config = dict(
    norm_place='peri',
    rope_theta=100000.0,
    tie_word_embeddings=True,
    learning_rate=0.00847,
    lr_head=0.0144,
    max_grad_norm=1.0,
)
MLP neurons of a small language model. Each row is named by its layer, matrix (gate and up: input weights) and neuron, and shows model dimensions 112-367. Each number is 500 + 25 x the weight over its row's rms, rounded and kept within 0 to 999. Numbers have three digits each. A neuron's up and down rows have the sign that makes its largest values positive.
After each neuron's rows, "fires on" lists the tokens most often at its 100 highest values on Wikipedia text that the model never trained on; "fires in" lists the words (lower case) most often at its 100 highest values on Wikipedia text that the model never trained on.

L9.gate350:506501477445519521541500493497505581484506484507537541478508567489500502519475509460474468489463509537490495516493484492519479523484526442461449455504521528490517504514541504516507518502489506509513513517449489502501535503508460480475474482453495500482520434502490469498488493482545516511528511508489527467497499508519522463479454502486489474491516545516498488495449514517528466453493504469486518489496521515516444496484512495493494474530556500521522505500525503505494438459464472473492483479491498533511500495457508463501462473525479526486501564538558491501480515473458515438506517506521470486515532519548450524499499507502520458493514513494496458503460490505541477512500471471509509505508506510506500559530539522518496494510496479464457504504532507506522517520528505
L9.up350:536495459501480493514496485544459516484507497497535501486524514496518481482528485477529493507524519510483502472518549517511455495521514533494461525530490515490501536546486494525501457502530510538499494490459514490461522514499492491513503481504466448514500510502479491500488509489517535490550533463499515484430529536481488493529448545520507502554511521494482485484513472546546478519509489504500523473488517574478513511455498518503523474498516531448486531537482488523493520492482500518526515461497504478488497513498499509470465507489476448491468470499514488484508494484465507489496471545514458500507500481510501510484505534534514526430509488485495484486479474501484450509546510480493479488490520512516472541470501483516492497535452491473504491494476456475509507527485511
fires on: " no", " than", " only", " No", " much", "ittle"
fires in: "no", "than", "only", "much", "little"

L2.gate837:492512535502476497473442542522538500486477493523490476496503521491498515442492479547530461522501506484502515567524445486473525480501497498562495487522498498565494487540515499537461544494503490523470509488472474496517519499490509484466522478492550500503497509534494528474489497514485467517532529467534505489469464494498494510467510524508515437487529499516474480456493497493511505489480497527568497511497489491530524481503519500498517489515461522490480498505481496493516489513472520469452508547491528515489489494475479443502518530480478504492469526480478496460496527482544470517478536536525502528499507505451540509472463535564448461535500533483548527532502495516552536519485466457504464531520491489513517515502486510489512502532478518508503466542545520539532473510463493
L2.up837:498531494495510528541464462509545486468512548466509476442479484492488511502479485504503536559477541507517522542533488496481518453483495502483491531469492520455517474456513482485498541469542490518480482501521474497502492521507482505514507480487483525519497554532547502480445523546491464510508526496474526488515545482543506530505527521499471516482501532505515528503516462517518513479482525502490489472497517549514537495514533496481480493524488508459522486516528531536480502509527512473471522551477541502476444538485460476480486496495513496515523482479523515508492498478541475512504508461528509511451496467461486455507491510541515508543462456530514513482470490463545528530527475475535489488524509481506530479513499460503501563512534527477487488537467507517507451510482481
fires on: " a", "A", " A", " educ", " own"
fires in: "a", "education", "own"

L3.gate339:492504538490484508545500522499499517480509489492519505437491490534462496475447487522479496534566516498486519462458463542477500486488531526562493476517477502490469541517504537478483485483502485465506478440459464508483496506457499475501513491472542525466522536500481549507459505513443515492471482507506515466510510477499507483503496525513470499468487492493458478483538493520492460538461554538536517507495516441497525509524516490485510475525541480473518507494449482515487528471468441506472492526494520521498505482516472512501536554483540495514480467509508511474527486513513496545519527501491487509517451516489490499463518472520513496499474498488502484537532498513497513510488452481520511509550469506484517524575489535525499508509426465508452483473497543495512460484558516
L3.up339:516503521498494492499488479503477486486541498487456495513533482531482526468491484522460505539552504499500513535511488522459504500513500502464493509530466444487525514527502524484507531493490493495534500490499500517452465510467486473504510496487566488461500511488522454494491506508500509481489525515470476481561499533529542467487521492496512504483472501509495510528500465481529476480493510444496493538506519465511556459461477526492466500499459519477511531515510516512498528551495467523495486488506535494477485449472509525510492481519519494530495469516502507491532459513479528515512547475478519460510481531471550481465470456514477511499554495494475515531537520466483491514519491424519487518498478531432454538495495511528473532501525519509495481528509487508512537508518520
fires on: " a", " an", "a"
fires in: "a", "an"

L6.gate426:500490465479478521549455509544476517465515472505466514540531516505456501500504499527477524541500543520524443438499463499491494475468461531510471485500475500454533501475505480518513542524466541525465504504513470518454546499557509498479496479521516502517505534491496498519507520465507534519526522435477521520481521483500497499503513441505480480544486534529443470519498477511519533507508523454502519439546524493504512472500517494561518529516511502497484514500467542512484536480474465501499488513506474517548445497501501487528532514468500500501518503479501494558519518485538502514530546495525474503496516474496501467484436495500500501493529515532511481513468542478527465478479497502506472485500440493485507479487493455509510524489520489485508512484510489537519495502509500
L6.up426:505513522507517457504502447528540510513503505468470542510464495496477490452513494539546479528473502525479536493524484463483501470514504516510546497534508491489537504551512450460485469532483490516474540536501505508506536479497466494436524555504466500473481517467483446489461494509528496505485489514512511535533514489496482557500494514522516524501499482502509469497517505528526503487524514518503499499511451490473525503516487534531548523478504483480490547514573460553503506473474483505464487506476481500490520509461509508498482507498485477519490477475483438474525486504539485455490480480478495515568475505476515502453513514502455483476470492510516417498502507492527482484508517507498510487523498487530500503523498509490469498447460489495482515486469481507507506521464471
fires on: " T", " years", " were", " A", " one", " days"
fires in: "years", "one", "were", "days", "a", "minutes"

L6.gate317:480461486526509499455454483543485563477477487526492532528481569523474502503467509511498473477468538519528524475508497528518480508538478536529498520503492535491514512490529520498519518470460467494526488567472501468509493511477495525491485492512492502506491495522533486480502558526455475510485551483509501495453509462531487495472477487469510480460513500488500564480452510480542504469472465493456476495512518524484524486477511503466518537488497507484468537501533522489483430520493528472503520497502526473501521507497551510492508440507501523519476545455498498538503529549510478495521478478502431462515467494471503483538512543540526529517476488493489512487560525496483514519494496470510506554494480483525528510521471505470505530502561513482470482497516481528475493492503487
L6.up317:520506512539499516529481483533520469492469497488437526489517509487493492497477491473510502501551506496487493503553497511520483550509448477497520497518522489505504480537484523503548494481507520447476470510530432493504495496510488468562472507514484498486499481455505482477491568508523504515488498511509467506499429474506478543487553500423497495488500508460489453504515519493502515500502459480528535493479494509480496487525516464460498469484520533468490515504501522504489486530519503514452506507520480519538510509537513523499516497507536476497507492494436517532482492454513488540489476474519515505489488494460549508492496470513437519494485462476462468503446478501497515514517469508529507456431547569514516487493520489505513476477500515534494524493525467485479539518479494
fires on: " to", " not", "ver", "ly"
fires in: "to", "not", "ever", "t", "nl", "a"

L5.gate297:499487510511488473495496493454481502502476482514475576527505501521497520479507522507514479526514486504500529475482503499512482549508549476446487543467510508547499471520481494496522512490481506518471476480470498504497534457470517469513506489506433507539547527520463537483488517508487481487498508461498459532511497524501461511524492492502465478521476522521489521497464507506468498445481478553521495556499505458467522511474447513493537473488468501540499503523461514532499509490486471491544510477486492554515501507462518509492535481483483483497490559498559544489490504505485502478502499524512479513504502513491499494519502516472516503485522509493488523535532487475550517531523496493501485527489477511513521484490575509484507522528530502514489461510486485497513493508467471
L5.up297:501480546481503498507482515512466509481499504520476518498476502514472506550483535518472470485536476512509456529466502513480517490516458508530537508505486477509483505514514534490507504502512519464507495448514497500486500526536538493479481484510534552530498510458480488507491531472466501486470476508515513477452534533548469533495500508525448438438516437471485535533496502502509485500515510454489489463485503467473516542553543521481481470524512465502519499537496492495517477510501488472495549509526506449450501449528501477455502493534505504428472478463481491530486507522497512516497482495505479534501456515458485504520509499502492520511506512520464487498456504491517503471469472488514464440497497532512500488498499487524523553497527546493493496488493499459510490522527525
fires on: " to", " not", "eng", " Count"
fires in: "to", "not", "county"

L2.gate232:561498523491509496489531548525473509462485484506478502483518511483468518487492512454495435476515474509511493496499510479495497476475521599547493497487509496513487510524516536530498507503481490513558505507495503499498486500497497466502489504527526511484506521479536505472513519515512521519495476515513496492485496478494535492505503475502551541485490493472508519515495538497480478544504480508509534456518522501512512516492501512478535503512492492466517484495509503487494471420522497503475539499452550452503510453528481472492512495517534532477490543508514466476483522485485489518457491436500513487427472477553505516505490493476497491480452493479465521505494558498500486499488538525520468542505547499496478493486444517478533495503514529498487534479521478485521517481492499
L2.up232:478513491505512522515503505501468502491514525509498495497504495489475516483526468504475483515475488534530533546516457483530491486496473507505536473500514506532462522520505499501519464537517493512522463508489485497518454510462511479469545541515539482467524519511492496489520546511525508562534502472501492531493500489495470503502492530504510497514487453492523482527476470475491512515554508550452504525467482511531479597539504511530504504543462491481487489495503480501485487507502497504458536498512508516529459487514473526490494510467532506509481488517531476449526542444514501486506492501512491489522472549474523528522513510555514510453497487486519542470546461492512501525488494500501515486523505456506511506514499550533524472513489525507527475476517446484478476496504556
fires on: " film", " Film", "cted", "r.", "ctor", "19"
fires in: "film", "directed", "mr", "films", "director"

L3.gate546:499484500530479516511508518549545528522517507474516488494503531499467499527536482481475498518500557438493494477515500482513546497539484509513488533487505541481502534487510487495476507491466469516486485502483507567502521514494507496477508492492492525479510469431454478509479508478513518474476469499490463452495520537457452513533535468504499494483497533492536513511530554498462485505491516540470507483451461480466513507521548500505519495536528502504479506516550542450488527514526476490497484513474489549508449535496512524495512504497495497491520530522544487524469571487543508506526446490510510502503486530437504497501512529511476550511502513474502532515448498535534486530484522500543541466520505494495484508495509481497468527479493517525497544494543502509500529548485503
L3.up546:497514495474462458516509481522548486560493509471525476530456512518527497513527529526534544493484492522516531457510489514506510500507462515449501481530546512510487502482501507492473477535480478504543505488445489497515483464515475486486520530475540492504510504520505505445525510532502520511467470485468499508517523509524507521533467512494511471510532484494512517530480546526500498493530514506503495515523499461518519488481485530531526540502496438551494487493492512546482523496485464506545483522509490500515469490501549508487474486470521485476503516507451441491483489511526568523492507476491496513470482456494523510479504544542496525484482449508499473499525484489496494474485499494529551481518475500520475481505491471521443439427480519507511501506470496508481433491516538
fires on: " years", " days", " long", "our", " day"
fires in: "years", "days", "hours", "day", "hour", "sea"

L3.gate738:512490490552533465509507502538509493504545525509533500513516499491514493469506461459471499492549493479489491438522478476466519486448498527533500521487539530485474515491463506502480446471472489552518506478483500484506522519499470500514501518468514524493523505548506521501466505473499491518474508501492521477458522482484475505481482465487526450481520448511534493516494545468513488485512506487479524457517510464479498515503502482514516514471503522518507528498445502505470518433506542517505478452472488473511503526532469471481558476496501489500500544509517480524473528448523519497507504468510504473511550566460436519509502503472496532504540502472460494526477471503503497525501481500491466509468507530511527508528471526466519495481486490494487533499529472473538486522475457
L3.up738:469457475532464521464519529488501476502507488480502539514482549466515520443497482480523485502504529501526496524483464508487469507545525453487481469521554494499525495488539479462505512492489459553465539529516503505528486485502466478526496446500521487503524486475494558521499469484496486526538515537522512483513501533490509491495508544485508480470496520492490494478510535535479488511518521540506532481472490508491521489522500472482469554488506528477481516495485481503516456467532470500476500480491525500490514523503506521500529471496509482462498513492488499501484468488497550500470504484484461496507486521466510474506491480462461521493478550514502502481517494530526454519476462472504489534525463518515478557526505463502505502529528447477487533463538442499499469509529476
fires on: " August", " Western", " Roman", " July", " oper", " Central"
fires in: "august", "western", "roman", "july", "central"

L9.gate114:522509542479502498500484493509478494465480546504497485480492484512564488528507497526501488510501503484513527507512537479532526540528477542519516523495518494532500574466433521447476485516530540495440491545526483514493513485490483514496560532519502499475503482549483478553518529500513471487483525506538518495504529479533476473492518518522505534477541519492500451477508491513548518582479485517512501477473520449503472484481501509479548439480496491512509496491495476522501512497491454504506497497478481475514535547498522509490500494510479529513514529527480534509541512507494479472463481523543474540496488495514500508475525549461482492490493464497493493528512487491471554509483495490480537526498495500519460461546473518520516490535536494468500512493530507494483453500507511
L9.up114:495516473516474514508529492499436505506434479482478510480530462432508517475493531516487494520478481524458498523481502519492483497480519474520495433508453526499461508506486482499527481539468479488471510488513482482491500507518508474503563476470513494478505535514557538452495497516492467474494477481513539530532483490488515501486500515486486527535503547504528475504448524506523489518535527497511530468524519468493512499514428467533520470473467533534540508505492503522459512535523450496506475489522476518500536503523526455516480466479442506470487520486492561539504455506468453508499488520561510529500468461506488509479488488479546489482486509478526509508520508501503476465491471482469521478513520511514487528481510473524503491467522485526499476484522474529495497488521545
fires on: " for", " For"
fires in: "for", "force", "forces"

L9.gate606:507505515489535492525490471483494527462491519492457487512537497504514483505478532502447514501507495508502506470510512515516494465483473531482513491510476553463507530480459488467488507532558487471481539511483542465493522471495475462524509475535484495479481474502526519502512485511487517522501475483523496510474470557498456505519502478544537509500534517456509451482451438469539507486516493519458473511467528474497503516504466501496506510487508479511546509457477530480501504495510468472524440455536505515459503548503467521489443475483447529499501470462497474446478498530473468506471485508504495526487471440489492540485496507534541439496498514465526468535520499477511522492538484471503508549489482490481487464479523510477476509510519521507532475484491475498498507574512540
L9.up606:511507522478490487531436533511528529521513543521496471475508449533499518467494528458520453462478511497510485500516477528488512552505532518544455455453527513483510505466503490499487507471445545522501463474500507493500460492484577492462489514486473485545519498503482509478504496505494479532526497495505522521496458526535461526494510518495529511485482529486513508501513490503501504515488518472499474466445516485517526500489464506500522463484517491512522472501486566510491431497497519493512525480511468474498490511489540495494440477478481529502456497546530496504486515487512496471513520505484519508473487516502441505449477494445506528510509507416546538493514487535482490470496459431509489519521508530518531516524526477483506498500512525512480492506512505479506495528536551
fires on: " for", " I"
fires in: "for", "force", "forces", "iraqi"